config.toml
n_layer = 11
head_dim = 32
norm_place = "pre"
norm_eps = 1e-05
rope_base = 10000.0
rope_fraction = 1.0
init_std_o = 0.0
init_std_down = 0.0
optimizer = "adam_variant"
seq_len = 512
dataset = "wikipedia_en"
MLP neurons of a small language model. Each row is named by its layer, matrix (gate and up: input weights) and neuron, and shows model dimensions 0-191. Each number is 128 + 24 x the weight over its row's rms, rounded and kept within 0 to 255. Numbers have three digits each. A neuron's up and down rows have the sign that makes its largest values positive.
After each neuron's rows, "fires in" lists the words (lower case) most often at its 100 highest values on Wikipedia text that the model never trained on. A number after a token or word is its count.

L3.gate620:141145124095141105127057135142142106121104156113108115119109111154127096135142105145152115111117117158095098100114116126095139146133100168134134125120101135193133124174130117111087141169143133154128113117110124122115120155114188144112186129116120181160106139130103121114121145127115105137107148115145161131138166115169148119092076144064140187140117108087124144117133178123129078130133129130111133160136162111127154103147122156129125140091134131155124140105173108106089137108117112130126120163146107164122084106122159147128130132104148177141078163144120104157132131125095169101
L3.up620:102155142163179149111126128131094133137130132075106139133134122147156131109101158154113153110130116113102155133114109138106180149124144107120082140153149133138117087160084152143114129108125153123094170092132148127154120147159111093103144126103147114130141143133126074150120115134124109123125122144116078155158166089099180146118183119150142091155133123113157093151118169088117184101177121097131110118139140109129101161124089106098144131182121135118096126147095118126144108118104173088130134140134139162138147141119091120088142157154113165155134126166153158143130095119132156144
fires in: "2024" 22, "2021" 14, "2022" 13, "2025" 12, "2020" 12, "2023" 11

L3.gate569:114165104104127123113128159115098157108158122104122128126162146104105109107119125161130134159090141078109121119126128087140120145130130077112145099114073117160098081108141126122090110118128124084122149107132170111102132155178105145144121174085114127127169145191126174117126124145121170130121090095082131124082126172106176123104133173129140092132133124116089162117129090102154126113080122147162130151100101124136098143115144145128101130127132113150120124125097089133125091145109166104142126121119115150123137143100161106093134105127090148101124120122157170100124111141154087136
L3.up569:114121106103147117103165156130110123117098082173092088140129133142155112121108122149128133120117160095155112130131122108153110158068119087115143150123112116123163126122138144125137120104071110124143147112137109079115131056128165114116125096101098143153143135159101098158147115104151155136129090126140154117102130162131131130127150134123148070099138109106126114159156129121175174163124100085102156116123137123127116170134151118148126133113144135121107146120121125150127125187106142104169147106140194105080146190114096105158149132115114108088116120145128146176125152118102129156
fires in: "an" 26, "on" 17, "at" 15, "from" 6, "km" 6

L7.gate479:143117119123102156075137163133155141092134128115142134120087110117160115084138076135157120126130122120162121118137109137100088111124112103087127140153109127085098120128158126102141092164115125160091142139082137120086156114139076111095164141106131133153105095172145093122144142106123145143137134124123145151124111091143138157117146150156158127168131168124149126092120109108137092129075162127088131138161120114117114133155129104141155085134168090165118125156130176135146145131139104123095111145129147098153127116189180133114110169123089130092146130136100129160130118111091163170
L7.up479:119150150125148117113143169136128185092153139182161104134144106138130156113145105108106141134112120150139136128102155139151115137142089084143114075151146151142156144124137131121145124079146112130110110129142117100094119141118121106143119129111145112148104122109156149140144140129110096148106150132113111125101111142107124111153099151146134149134126076105161125175098153131144150088109197166161108149150154161071101133116115155143133152131174136152118126120130142094132139086190120122122197131188098090097180127111104131111087111131109138129108106137117151145142148092113159104
fires in: "to" 45, "which" 8

L4.gate223:161128118071094129180196151171095112159146133100086118085131143107117170181117173130122135128145080153153150121155132097123118136135099145143112132135084138110072112119135150120136096087145177099131120152138113192147088099113151129135152118102152164129096110131140103147114121101118121177111133108137108135138131110154133126137105150119132128182111100090150123104145108151152121095141133170087127140144134095119140103146158111115162054149130138144150103133129125133127099124107096132107131113106139123120099095125131114138099126113134134143151158101126171122110152131126113138
L4.up223:121128116085101111141172134116100138154149150109101113075129121106087150155094206125126109153127130162144167090132142124139088138121103141150118164107057155105085127125120177155137134065143157095132103146139088160142098097127140147112156118145163183111093097128102099157162116145108145149126141102140113155135145118137147124127127141123126143201107128094150069116137145127131134102150131174100124154157122122136152108145146127134126083136128143137156089153102121142143110110100122105140140107134104127150120127115135150172120113127113104135121150116124133152123127139142083145
fires in: "british" 16, "french" 13, "japanese" 9, "indian" 7, "chinese" 7, "spanish" 6

L4.gate202:117126132164114142138143114125147155162122107096094116097145134127147119125134088111089140115109116154142126171114102131106131125140085159077105112152122159154165091108122096135130191113120122128123188124111131102081093127124114180145135094124130152135159083156143132155116113113115122117099136167106100147150126096116124128148111160154171138113124149131131126106136075158109179076155140148136132100141126098139139174160108185130133090088089121139164129118128161118130158123141161159122100154133151099128183097102116118118131121131114139177122138101161131133120164117126161154
L4.up202:108096131169119115094112119166154148148123100126137123139108096134152124121099107118104149164132137146128171119118111115126111129149087140102064134142127126147137118102104133156136168125164112138126168098128133081144087153148108162113124109136121151132135077188119146115152133073126153134091121162137099143126161086152115130136126145165170119097149169114139097104160074137114142098141121129133152131174099135137123153166107162126154118067091138142127140095125115139135132140098160141135103123126133099080162144094144097174111138164105155153082132148168119121095124139129145129
fires in: "has" 56, "had" 14, "consists" 7, "have" 4

L3.gate139:103109132138134132146133121178114144147111144086104096146110141167128144118154094160112123171156156125122151169130171083135153125103129106104115136108128135113118089143117118126096161105112130108110148151124153107092152121147104166135123131118110131112121157116133114116121106116127094125130116144144120131130168113111102174113101147141182092115125194095119107119114079093139167127115132151109183123130143164087094094132129174136145096189107109108141123144124126120152134097089178172100128100137158090138131106075083135148143119097163123118150129178131133134136165106147122132
L3.up139:136103119170152086100121105147163109180127144122171121119116114140146150077139117130123138152165164125114159152106106101098101174135103126115099151160133167122145126117104177117113124131143132154138156109100137105077101126144110182142118138144096146136132137136102113130115158127161100120121072137157125108109173145125128163157106089135132068094102180089125104098147086124151142179086120114146160149160133141130131135138097128137107110137138096145133151111133104150150106134127178150111150116148152088096140147104131128128179120091156089153136114159137095122123139120115134118
fires in: "led" 16, "founded" 14, "won" 10, "helped" 5, "offered" 5, "provide" 4

L5.gate232:088133101089143129084161150161118120100134153082121116150194125153159118120132106146151102121196085123155171091135134148131144150087085120115148127141153118143135082139138118103122154128125140152122119104122121091094125144135107093133117096118133159102148112135091156116118123152111149115135133127084130180138185121095145117120082150117129167135150135115112155170112122110119104159119164141147106130134097149119133145121090169118124158109125115124116104176133099097084126142136084132112131165119169130146095134107140148113135118163133114116167147104100170149143123116094132077
L5.up232:144168109141109134112105106168137133106117137124118129091168125110118136144150132096140144164106078101080151148145132098157117103127126143159134118077147167146118090176154114153107113138156156123156145131077099131150154102141083140142119135089136166085097152131140105113143104118133114121117103163132119117138144153108127148145144086139125146123093109102155108108162155103134127149189165098109135110096164139122125148138085145110131079148138089114128124145174146132161146140143130115108117148073129189109112116127153137108163126139141133082140096159151130172092125095125108146
fires in: "2022" 20, "2021" 19, "2024" 16, "2023" 15, "2020" 13, "2025" 11

L3.gate144:125176129071089137165098146140124178141138165125129124081112125123132129148131140115134102134145094123093143115111179155100172101123141137159119115099135181133115121156115110101145145151104137118112113115135100168133121125086109124108159182108132167107103125105106127148097144136141117146131117114113093095164147095109157132088122145150133152155096133127157073145136134113149110122197151108115110132099128098085147124127098153130137127111113124122115126143155121083096133095107112125075143118098119148149085149146107144164114135128156169148112127154108143194106137143116122078
L3.up144:131164143104117132149131126104129120079114142122157098111145137141150155125121161161123141117126114148080113154134079136164182133114111129124147116136125141111079101118122133119120098127129118143146105136140146100147091149172135160147099180167118171131151123122135128148145129183150139107157143129130145137120140110088150147107116120114180070156132130086175100165155124096101144119178140127135149141169134053113135154136102176114164091111127122116109139105146129085116125125118170117141126161155165118079129086146090143134134152104135110122140099116095154134102108114145094112
fires in: "2024" 18, "2022" 13, "2025" 12, "2021" 12, "2020" 11, "2023" 6

L7.gate515:103117141135121098078122136164120134148095146142150155101127155123135103105142131154144116084124136168120119153166104166097104129129126151158141132121150143144140127167061141118097095146132106093079106109085135117131148166137099095160153155136129123128130108153085103127085138153145142105089101146135153138111153071109135133122131106087104143131165148187149143122105144150096141158140127171149149150140112089086108153130121101099151089152131137099138100128130107132142143127104146113185118112108171093113129135126160112136120113091144129138137138119134156118171144058095137127
L7.up515:128112121054165139071147132114119105128150090134156107153138103066135166153137142089094136100124150162121137088102100078120175140108138135087130092129073175146179106135110154118162114082146161122152143110131132119094103099128108132125146136135099123126138138118127110146120106103075133149137113146146088125108171123125142127142120105175115168170114100097143133149127129125110134109166134143128131187142152100149136128093126158151123143154073132118084146144163129147134117133127135105152103138101139125138111105103119155143107124118105123107150108134154112159144123158117109101
fires in: "of" 67

L7.gate604:138130143123120137127079135147157105117119117119066104144123148125146153118189130161061144119070142140095115069132137112093147078103116141116116134151111131144116096141116117132127143098129172105120150137134116086094129161160082127077143122113106126157124149122120156110112141136137110108150109182163129126134127121136109151142108086066108124137103131113129119138110124121125112091122128117131183106125094145124142138137116121168132167131150145141125172129124123111145117139111138110061141158126125128093123129179136124100154142104163143147152050120158110139130137160121140169
L7.up604:144171122142126123118134144111129172132107130118104126176144106119137128099128108142147154100132121180128109119119122130138161131088115099134115094115099152158141121144103155125119146068108122154135127127140135110181126150150164111148186130145120138112163133144109146088137122118132145124138136104126151121111134170124126152171125100105117111122145126149093133092159137122126100078135149148161129163155095152093123148137151129152080166147143108160078122089145118118102132102140099075178176131111101141126135168152182116139159105150168177125126111151165113110122165146112193139
fires in: "for" 55, "on" 23, "to" 6

L3.gate332:114168189159161110187128117095141156139074145126124119117082133133127148120125154131102109128101129157102130130116155122115094141146142129108120133116128101123141137192135123130114117175141091116155133122149119078099083105108136156113146146133124142150119077146146136129114124108121126119123107144142133199135139100087127083124105082117106152179140127167140139154133146149121110126142151104105136126111125153116175152158140107088163113153115077179181098125118125160127131141152131126119144155150114097086178118164126121158099138107138139153131110099114130098124171158134116138
L3.up332:121113181149181118171122116083121146123114149129114108166103141128107119120122131117093112152116124117109137121092152132110099138158136138118129162136156072140139173195152153117131133136125068118127115128175105132111070124114134149129154126167141132132117099140140147155115131128128148096131124123151128155133143098097136081109086099126143153171148139172134137163109141154146102130160147114120118150139109139110172152127159113101161146144135083172122120159115116165155135114113135143109182148169090098096159110153161122133101124093129146157113091096106118094148176151142121132
fires in: "west" 21, "black" 15, "green" 8, "middle" 7, "blue" 7, "white" 4

L4.gate175:138135143167119122154142142137099152069106177124102136146114138132147111138131115147127155095096156103129134126124131156176184112116085130137085144140124132160130113133132140107119115146125114123120115156136151137114157096072115132118135103112120126133126125111160097109145099102127129165108115118128089160122080138162124176147121128115144126159126166134140141103121093173159189113130119125146149132145138116089117100101122106122129128148135156144131110181168128100146130111120067144102126088131132132169163080109123104146105138177107186121109115130106150162095179161160168156
L4.up175:130128125154156112169152125136136137134129100138127155108114115156160130129133107153133156097139175136147145124116079154149142159152081089136109154128120115174116113112111157110147124128105123145106143168132176105151114132109150128146133132125126106165115112054098119128121147130165139114137127119171103127082146138181118153158137124094140111112119153162115119125156090147176183123135143134127185160131126134123142131157117113125141126122152146120157097183111143144128121126138096172137140138127134118159158093131116163174142154157072148144117119152195133134087164175146163138
fires in: "died" 22, "opened" 11, "married" 9, "founded" 8

L3.gate355:112141151098119181141136109128071135163115169098100099099155097133127102168141134183134130127126160120111092138141134168173171148134140142093142106161122096168111112139087137100116101165130097126087113121119114130138140142118110172143083100117090136136125138118127104113116154108107061100128119126144133169125135092122157149107119149142167123109133122132108134130113120079150137096139106116169107100139126101122102122111119143082164123160098145100126129135127105133121143121136120170077133139161144151155091114083121138127150132116099125153153127131098198140133103133144165092
L3.up355:099162146101146140110125098142070130188100132115144125126124061130137125132153145148139142138146134111105110107132124139177153119147137094087126161121111143155095130133087144152101116129110113128113133132145115134139127119128113169141086086141092133099121157127124127122091183127138089106122128133180088166110143120137174161115113112132179140110133112098128124168104116078154124107167113130109113093137142111134091156122098128097131138170077135102145115131072094149107134134112113134100127161168117157155111126111133177113125094149098111166134118134107179118125101133105140095
fires in: "2010" 17, "2016" 15, "2014" 14, "2019" 11, "2018" 11, "2017" 8

L4.gate178:153121110094108095148121140156117172111085094122140150096157129104124129128139098128175148099125114126151140151102093130116152071174131145143132107127119152133105116103152102126087133112162124154135108140115154136140169128100109153099119158142138107117140106138139074163089128098094124115095170125124131101156149140137076115123089121091139074141140164098167121144124108168135104153188162121123101120158152083136161178147127139129121138107137128127132094125126100132138137143110144101083097122130137141145173093075130128112106088122131136160167117118121115143154142143143161085
L4.up178:146131131113109096154129148159156132084093156133119140122134106124141114109102112139150132122124142127160145139115127136138168142158132103127138097110103139127110143110142131112110157135083162171144100153090128131135172162085158150148127170153162119115145085126152116165091141125118113095127117107150147106087143129169132118141113173105135087099094153137190114115130115157109158119158159104112162103151100098143164172133148084117144155101167109096110102107139137137155170180117187102132145080145116127130152118099150112070143103100135150137116117173119102143123118157121128129
fires in: "an" 32, "consists" 7, "earned" 6, "abstract" 4, "g" 4

L3.gate623:106152133149071093147122105141094127129104139124131089119119101135118143133150170118104116125111122142164115136116120133097089117168131150136134097149128142132145151142092138137124102172129145136048133125149171113129159168106165135130110132095131151133120114136143151125110123133140132107152138110122144146134169100110139138116138179119156143119125118108109144083115099046086146128176117139087127128144127146105135104140095093082165132161138149128150081138117162079117088130159143141103153078100122134134146110087100131096170145198128121146125118120141106117102123104142156116
L3.up623:138157098106148144188135140144121135105076149137142136156094109119146065091132104137186114135194114141101132147110128150101152168100153136117133126107156161144117103150147158175103142106103170120162123157108121160111104156146119094152153161144153131130116155163101092080146116128116112125149109142178120112121137133148148121143123150126136147159098128111114123135111127111152123100134156108150124102122125117152152119154146120085145134145101134076151139122157147151145155143158102111084110187151140130122091121126119139162115117113127117118107165138111127166095110135058101142
fires in: "2010" 17, "2016" 14, "2018" 12, "2012" 10, "2014" 10, "2013" 10

L4.gate206:151162113120092113121114119177133153090114147100076156156145146124122089151144118094101158129102161134131128137106175113126150102137112159099137118160114143144131113094145139104107138153146134108144109140132161138132119098107081188138113156123137148175119105161135074119105166129109146118128111171099084170156149133106144131110139112105136150107143159129142135131135142151095115124146131096115126105151194152134140127179100116165137087170154148111150117125118096102092159092126175127149061114105117129132107098124139168103136113113144157117123156112113141145146141134137175124
L4.up206:131122099123103101084123093162140122117158163089162172166137084133139109156095119092115131125127169129117121129078160129121144114176141157076138119140116144142134106133156178140139147128117112126157107129092181167121121102114079145138111171125144122127122096134138105138103136129114118096098119161108102130153111124143128136146099086117151135119082176119159141138134153169066107101158099079124122115150158144119125137140104137159105103158109175108119120128116095115091174113082166117140091147114108100104139102107131147097153120145121141116105147118115134135152134165141134103
fires in: "has" 55, "have" 27, "having" 9, "had" 9

L4.gate471:104150138109136138146112149111162137112129085114120121106118133113135112126140120157115158120098153173158145101162108132097121151101168103155122109117119166106120119122142105102094127154121124133124130119136153172153116118143109118121150159135128097102149107120161171115163176139106116126071115152132137069127123147103095119161134127076111106173122130149127108110142103127124138113122154099187107149120149141122130163137144065104082129115141123113145133134134181145144075088131095122140160159132113121167136130178106110165119142143165105168106094185145114107091076110145126140
L4.up471:116146099142086139141112140079151119104105100109144116130087110173111113156126105156110147137136148147142175093111113080103135141102132150132100099095095144116145150095186106077103117149134145091146131139156128103138142125114123133095130187138125141120143130129176146102153117092127093134120147128128108135168156127129096126164107140128133131161140133118117091136114100147135141133132154101150113126164103151128165098144143101066099148122121132159137141108161128105128115132126111079155179145135106125120121101174120129141127094160177179120111121124124124162061126096105176132
fires in: "by" 33, "on" 22, "using" 12, "this" 5, "see" 4

L3.gate513:138098142135127145164147119108116139134128113130126186150115140153114121143125119135110131179091131117119138156097157087136081130119138154146085119069132125147095128145148125090113125147116131124083156152119157173133108147151085166097165111150131126111120149108136147109118125137091126129146161127087125164154120083112147154118126098112127144176120155143146136131124122110103148143091152117163134131047125110083155186115124126110130124157102109116133093091144132128141159134160184144143110151097153132120124101111133125133113122082164171116140160184124111183123108118140134096
L3.up513:148097156188145095135154099109139119099106118116168159128161118081106132120125117148123162141069163123137146133106164115147135165165143143156102095125143141126094126124111158083105137152125102158105122149129123120128109141113125111123142096158125085132148123097144167134121149139148124101101137151122116167127110144119135128148113128152150071136097166153086131119130112119127144136149144158141097163094132098135132160121118134122161143125101117093094117153098089117133142151145190096158145145141147098119118117164163070125153056115116132153125153173104111180133102146127102121
fires in: "new" 50, "financial" 6, "economic" 4

L7.gate39:128169129093132120115137140130101133113133151114124148104188149119163111143148127124161139088132157109122122103128105150105116170134139106098123138123125117145114144108138144119104114128154166175148137131134112095109133154086113141103101119118116154141145173118151150117155153127121152146107169143119157141110171116108148120128162133112123164120109128100145124123146120137135118128163158118131147175086146138106171109144103197114116158116161087134160152154177120174086136125127130167069104191099137181147129101120173138083148110078178162142134107109115091127129122124122126131
L7.up39:174125112117104157127130100146131123127119141137116128099138114092137098144130114146103152129105080118128089129174074118101180083158150152124132178123085129149137106165114108104113132170084126160135179099102135149099124091111118122135158185133122183133131096112137118151132129099138118132117102139149141075111152116098121114078139119127117149156131098148123111143146144122169157142130180100137128157134148131136136099110108094135142150115136136123154092123193152082101131141092117105143127128122121152094108122068124081113134128120106121129160132151102139158117150085112123114
fires in: "2024" 19, "2025" 17, "2021" 15, "2022" 15, "2020" 13, "2023" 9

L3.gate161:128112106093108150144091140141129189106127174147145096136116122131117103147167118099126136119143080174152112180130136116061119139141151131168086125151123158107162125117152133155139123123147150107115141132116166147114162149150117130115153154164090141127081100161135148109150140099124145157161104115096140127149123105147106119103148163133138124163104186102124099125121117116125136108143108164154132117111126152143148143136104151135160152146150107153094088149158107075131142099133097163123122170117103142188136091122153100076151133106107111142092142123113137095117168136135158130
L3.up161:136112072127157129152141129107133142130128082103146136096094116174122149121162123104121131156132087148168159156125123134105136128125165140098099160144098100128128084142110177135116147146104130116132141125125124168107174126147147101132123105158141145155123132138152154117147132110115147133148171104150119125139138145119114136107124135111147148104144170088123130135100142138154174158110097103150155151144069158169091141177158119122163110160118112131120133137118087137143145120157063112082096116144181081125170117152109111091103144100169147158138157127120099116108171146137107155
fires in: "received" 22, "gave" 9, "published" 9, "released" 9, "written" 6

L7.gate61:171104107118170097093143165163113147126109114107136120137165119128161144124100114163114109132134132127139124143118103083154131102162120138095114107144125137085106133130150133146091149124089087106132150144155161153100183094105158140122132097115162113147117148148112123131099111115110153148173129103122110070130141125145149105118121142182138120156117110134105101086147125133143097158139116113153169147144117130084097140132144149132150155114124112157078122146165156131134080140138109130142181141129128168138164133097089127116136104132170079151168147197104157110143134131146093129
L7.up61:125127140118133135127151137161151077127097147111075151144096117150120140146128124139111171180105134103129121160106108094090139151129103187150126127141089087117136155076137134141111137148081137183094110143120122114109133145120154094152156107153134136081143111105138189078120144148127118124175129155129119081143148152113123120087148114115170113151108076088139121129127107136119119144120106074130121129079104125133157137121141089133166121112141120118142108153108127115118141154124157113158131098116106120125157092128111101138104088184153120162094122096113123113139145154125090113
fires in: "an" 72, "year" 7

L3.gate241:141092130091097142117135127130125118155126149134096095158144120104122086128129163133114120157134092125121120127133092131163147098119131105116178153138156108096159165086127120162099113170085107121117136131124113082134124137165150082133121096099136127123116137102147127135176121135143122117155122126086155088110119125129161157074131144170165078103159100144128130124101126103114171097121164107090141139129102152123121102125121118123128093100155161109163124140110121115118091136129111145177163147159130119158085188129108130184163096154116099117183107121156141112120113152143100108
L3.up241:156126133188121087143129114158124104160118127151135120114100138118115135128088185134099172157130138133144114148067112096112125155145102103092084133123142126138112122130101173099145131135166140149130067121130131137130144165115147158110155180159118091120146087135101120137127164146124130094136098133089093142105158155131145096122135128141096135122121147123161113120143116131131133159122105128140092132133177132131128156106132115116128146116101120148086122170126104191124188142103144114104097165158126145096112117151168106143149126093088137171116110109119137117082148152176107145
fires in: "who" 39, "his" 23, "teretiopsis" 8, "sledge" 4

L3.gate34:138135118176153123116109122117099124117077114089122169143111155136166165136133116089157134119145103127129121139117137079120097084156124140143157116136200117114078089162108129078110136125140146167143122129124115138104157104105167113109134133159133119135145135135093148113079126137135142110139130133108098152187115128125074114125116131141145127090099109114084133127048119146129115190140149123143090129151177145136132106154121142121129131170140110136111088144121151141092120113125103144110172163131123129115124117152170086147151139127170149118162133092124140133105102116165119131
L3.up34:159125148190113114098135119070128130103141107091157175170098094117175191089127143113137141183145149137122145132100100126140085103149095109160103120123154131138122086170124122099122132132120186153147106145106094119091137154162134137114159124135114117156148134127130163150115134111152142113144118156115086133171098139123116112140127121149148119121084140127098096153123145137159128164110124140110112153153109107148156119159138112166143130135108076093110125121142110098118138119098147128118164140145107135115119094145178131137172115139142108169113155148154128126099150150133074092
fires in: "press" 21, "book" 10, "business" 9, "dramatic" 6, "financial" 5

L3.gate558:123150133087118135099101128095082138152105130128120103093158112108090110134134107148092131120102161166126122124118145108156183109124145134088144113139125109126088167124100140075116123116140114133158073132151124142100118130140119107122126091105108132118117118160135138119110134118112082095154152145102126147113126106099146105158111101122131123105163125129094137129150146056119110122159125142140170157129124143095086163136135169137174153117094116113127124122111146152156127083126116109092098125099112192143068080113164100161146153109146146083131119104114147094100126149157144098
L3.up558:092132161145167099084136119150074139140109148120145131113094094104140081154144145136144102119121097121135119123119138126118151141149145144153146142136140148155118148175097137168110120130137114131149150183141133157152156126107141113121120180141137136122138143144112114072068115074158117115152130142173074123152146145143163140129127117095138102134134121108104079124125099071108096109135138140136149100123155109074161131117101140100123164120147155109136072126087157096122147149150079131100127137166160165115121099124103144119100145115126167158099135124111143117150141140089138099
fires in: "2010" 15, "2014" 13, "2016" 11, "2019" 10, "2018" 9, "2015" 6

L5.gate80:124143109108096105161092152121134112169109126087100140119159142130148145115095139128151126139142150118141120114145163135105136125132095121130120125166116096134168142133125151129143134135141112108107152118136105105104158121124145116104124168127135141138118164155142143117100139085156133137090176115124113153156091088089137135142123140087137121142121109096154133150131134151115140133077089127101170094145111144103144181106152138169114109139129092157084149094124138162111141130125169142153158116099153162107179093167105058146069142140140159119067106125173139147168098100128151123
L5.up80:141143139123161124132091137129121112145126121149122142143133137159104124118129170176159133165150155153146110123148138161156113106106113106122123139106145149075147099149091173145123112088124106120146120122157113088108117114150120132061104096146120156128118171136120155100163126088125126138157133136124156140124119134115113111121102114131135119120210090125122109181085170112097162127105129112115129105103166137173138164123132158120116091095118155128097156130085089128127176146118139106134150120166123105127140169179119122135091134127125152170102097097159183120132132113126135087
fires in: "on" 59, "at" 17, "along" 7

L7.gate305:156117166080107133104145164166094153153127144136130170129154122130125170107087103115121106133118171105136150135093124119112116081132091110079120107132124106142136163140096123127120148161121109120124133100157124120087170148141113157131110116132096104124151142136112086110138121140123188161113076157094117156120118124141106155142137126145142140143180109136169129144140152146143109107086171117168165098147100092087102137102094094125165144142129110108104145108112120116135105119103138168142107107119136127134116087101123115126137042129154116177113112092134103145150126110138118105
L7.up305:123112142108117145122150128171151117081130113115118177125134096101094077104133111136139124121125173076136107114102141134117145148134126161104132119088170163150131129158158161099149161111131120143118141124117099117130126140113099120110175164151150118157180140137122130119135177100119184090132110183109088044136141077138118148125131121118087145104145136101132151102124110168134103113153114125123084154105170093076121139109115077136117101127169121140108111121113142162121136128111122128139095142107189091124124127139131122109143123129129121124128111100144129122095164154145124141
fires in: "an" 53, "of" 9

L4.gate277:145139132138133139140118108153124163102130124139140122142159160125139131130143099126159143112151142147163099139133113110136136140112101095180128149157138158152124109148147122128127144088133122134146171116178158135086152123146137168086135134115109133139115152153092125121177118062086113128078112130136116130128180114106113164139095125141114117102153157087133126136099088138128100119141146138124178109168124130081144137116105131096123099125119085150061138128160108098133129092137137147075091133137115118148158146172138143134162183149122102118105137112072109127115109112154190099
L4.up277:170102119158157136142109133135090153096132111135148142147147127138127136139160092114143123142137161129149100079128079141109134132093108118161161167139121147120154124126146130133134136071123134094113169079134135117119133136174123163104148158146155114095141117143095106176183148101090071147096112110164102133125167146128141151123101157123100137116118158139113123134154126124156106124101135150130141163183076155109110150128085139123114112106115115117089153142128126081136162112113160135100083149155126103135119081134104169121157138149101107148098135149120110145122176103144127087
fires in: "won" 18, "founded" 15, "received" 15, "created" 8, "entered" 6, "released" 5

L3.gate484:140110136110099143206142140158107137124114114102136119131138081126139138121115173163135136103085097166180145139162140127091110181140121147150151145119107113124092162101156110180124106134121151107112134164164114172131081133121136130130130176145140192144108103146138119111158116157079138150116169140133148098111161102107150119120119122124101115166145160134142137125165121130142099094118129126127127127118125104062109142125140082093162136100136134103105095088117135107147073130175149116090123126126126139154143115128123119143125125124145160188106127104142143144131139130157148119
L3.up484:127147163129129127147112128168130142099124120112133171124142087124107135120142104160122127127107101153147163130146132103085121186130124175154160119119119139147110147128168100145137107112162138127113145167162142188162091132153099154119108200142157157123123123177144086145147094134096154101147173150127115102129157097089137135135128081110086154179162133157125131138132133159154134132118153136143131136134142097081113098100133105083135140104109133107107102111124151132116099093157134137121096101123114130134083078144172116170106127141140153158121123142152109125129137151153134167
fires in: "japanese" 22, "russian" 13, "british" 11, "german" 7, "chinese" 4, "ukrainian" 4

L7.gate255:134122096136138152151153098107085097129143076150130108092153076174090135117118111117128137146152114099134153127107111113117131120145132130104148115123134163148120171191124134172102123120094175130161143122110139172119144144140123135115114112106123160127127172121092107113099141114105120170120155089124144125133195109117137133180145110105132139158108083146105150163135126138100071085150136107086126080156132118117118130144145134130123140138085137139142118127124143115167138078138111162102129147131122124105167099144106127170176083160147144160147150157134147119155139117163149122
L7.up255:139158142124108120125137107141123134130107116133108138131121136120099132153121141105150192122131126140081138161157148135142109123170101153161122090073157114110098117171133197109127125124121143177114093135137095067158117162151143149106127085128116135158120158140105129100117149165140125129081104115126157130130111124151168127164157058112080120123097106139103156121159123137147163137134129117138119100108102085140179145165126093129099136130094091124104157139156059129137151112106144123135126164109131112134092131137115147135124109116137099152142091150174109092124104131116126118
fires in: "on" 47, "as" 8, "along" 7

L3.gate451:116096116159137110116159109126118074190128128075119108121129137108129132163178113132118118160125151115160153126100110133091130123146127101090148191173126128133124122128127124147157137141094114163139130148151200156168123136106108110110120167114165066083115121112144144148155161110135130149131130115113142128146151146131136103106120169148105152134106097094137185155134072115127118113108153159145150110162118150160142113102118147090109151151106127112144125148176123164144103133128140148148149089101149154131150160138102091168126125141103119111179116119110114123144154142143101138
L3.up451:140091126147146084129132129090154123149151176111130118135112118094109122114121112108122135103135134105103140149113111159093132128107085148149127100208114142125170145111141143109184137112128083164091126125191138089138116113109150134141110136090135134106150146086138160174164184144144171113109158191126127164119147162131155138125135109081158090142151137095111134130133088108138136168135156097127121147150128126142111138131156095164065113134097122140087113126121130130120117119154182130147131092127107101108110111114146118092135115151113168140128153131109123136104113131137143135
fires in: "used" 17, "worked" 14, "served" 13, "participated" 6, "involved" 5, "work" 5

L4.gate428:104159127110114126079143120130088132122119154114097134103151133121128118143125133150077134129141109103112174143154133130140144112151130117112137118110120130119135110128122098147154123134135118146150117119141165077176146135110095142126081125135140118145059174123125148147112107175117121137094108098066093154149148113149071135144104100151164142114140114100109151103114105130152187091178119136133129121099148158115105158119134170161126136112163119138080129083130091140172117098100131078116151132088109108080105138101111107113142130145109147101138132156087105127142119121129158077
L4.up428:114120116132122126117104102175152149168108123120127122115088123128139150115153113115096112132147139089155093133138197109101139127181121124136144130131133129169120132154155111129096146138162114138130122124103172126097090080087131133119144149140175131133127118149118139110117153147131104135116159122102128129159099113105110117169142097129171128098092139113134101109127126123167104085129129179098140111137158114198170187116128161143144120130090135175110146138118129134115091094147122164120144126126157136086111114120162145131154128178136132152170110100083124105168174123130181124
fires in: "has" 71, "had" 21

L7.gate625:195129104113114104128100118121129120109116119098128129114088155088141152092116150122126157118098146127129165143119146075116092110125102148157103126128170178094113105100171127142117128136118140143116143135138137141117140108137148132098117156117112125128107136109130122100115093136111124111100132126115109139106141109108145146159091092114157132167141104106150099087143122132164134129130153132124130092139139143131134165129153147181113157154122123094118127078185132135134204134139131131161133092105162110124159127113092128138089148167102103147181098135097134191109177162183108139
L7.up625:144128150135135150167136138120084127097127139145129139150110152112108151131176156140133162120152129096116128100144126138070149172128148139162130105156107137111104098160178129160192092086128091143105139129139115113124106145155159144092154156123150183128090139141151120116129122143176132165074142121145171125121093138129148148122168122131115119146144165175116192151136142145127121112141092092112109113213139122135150090141118166138102159171169140107125122160126117125115141125146148104107140124133125115154150127145150134113118156104114129139154108120109097148103124108089138118
fires in: "to" 81, "would" 6, "helped" 4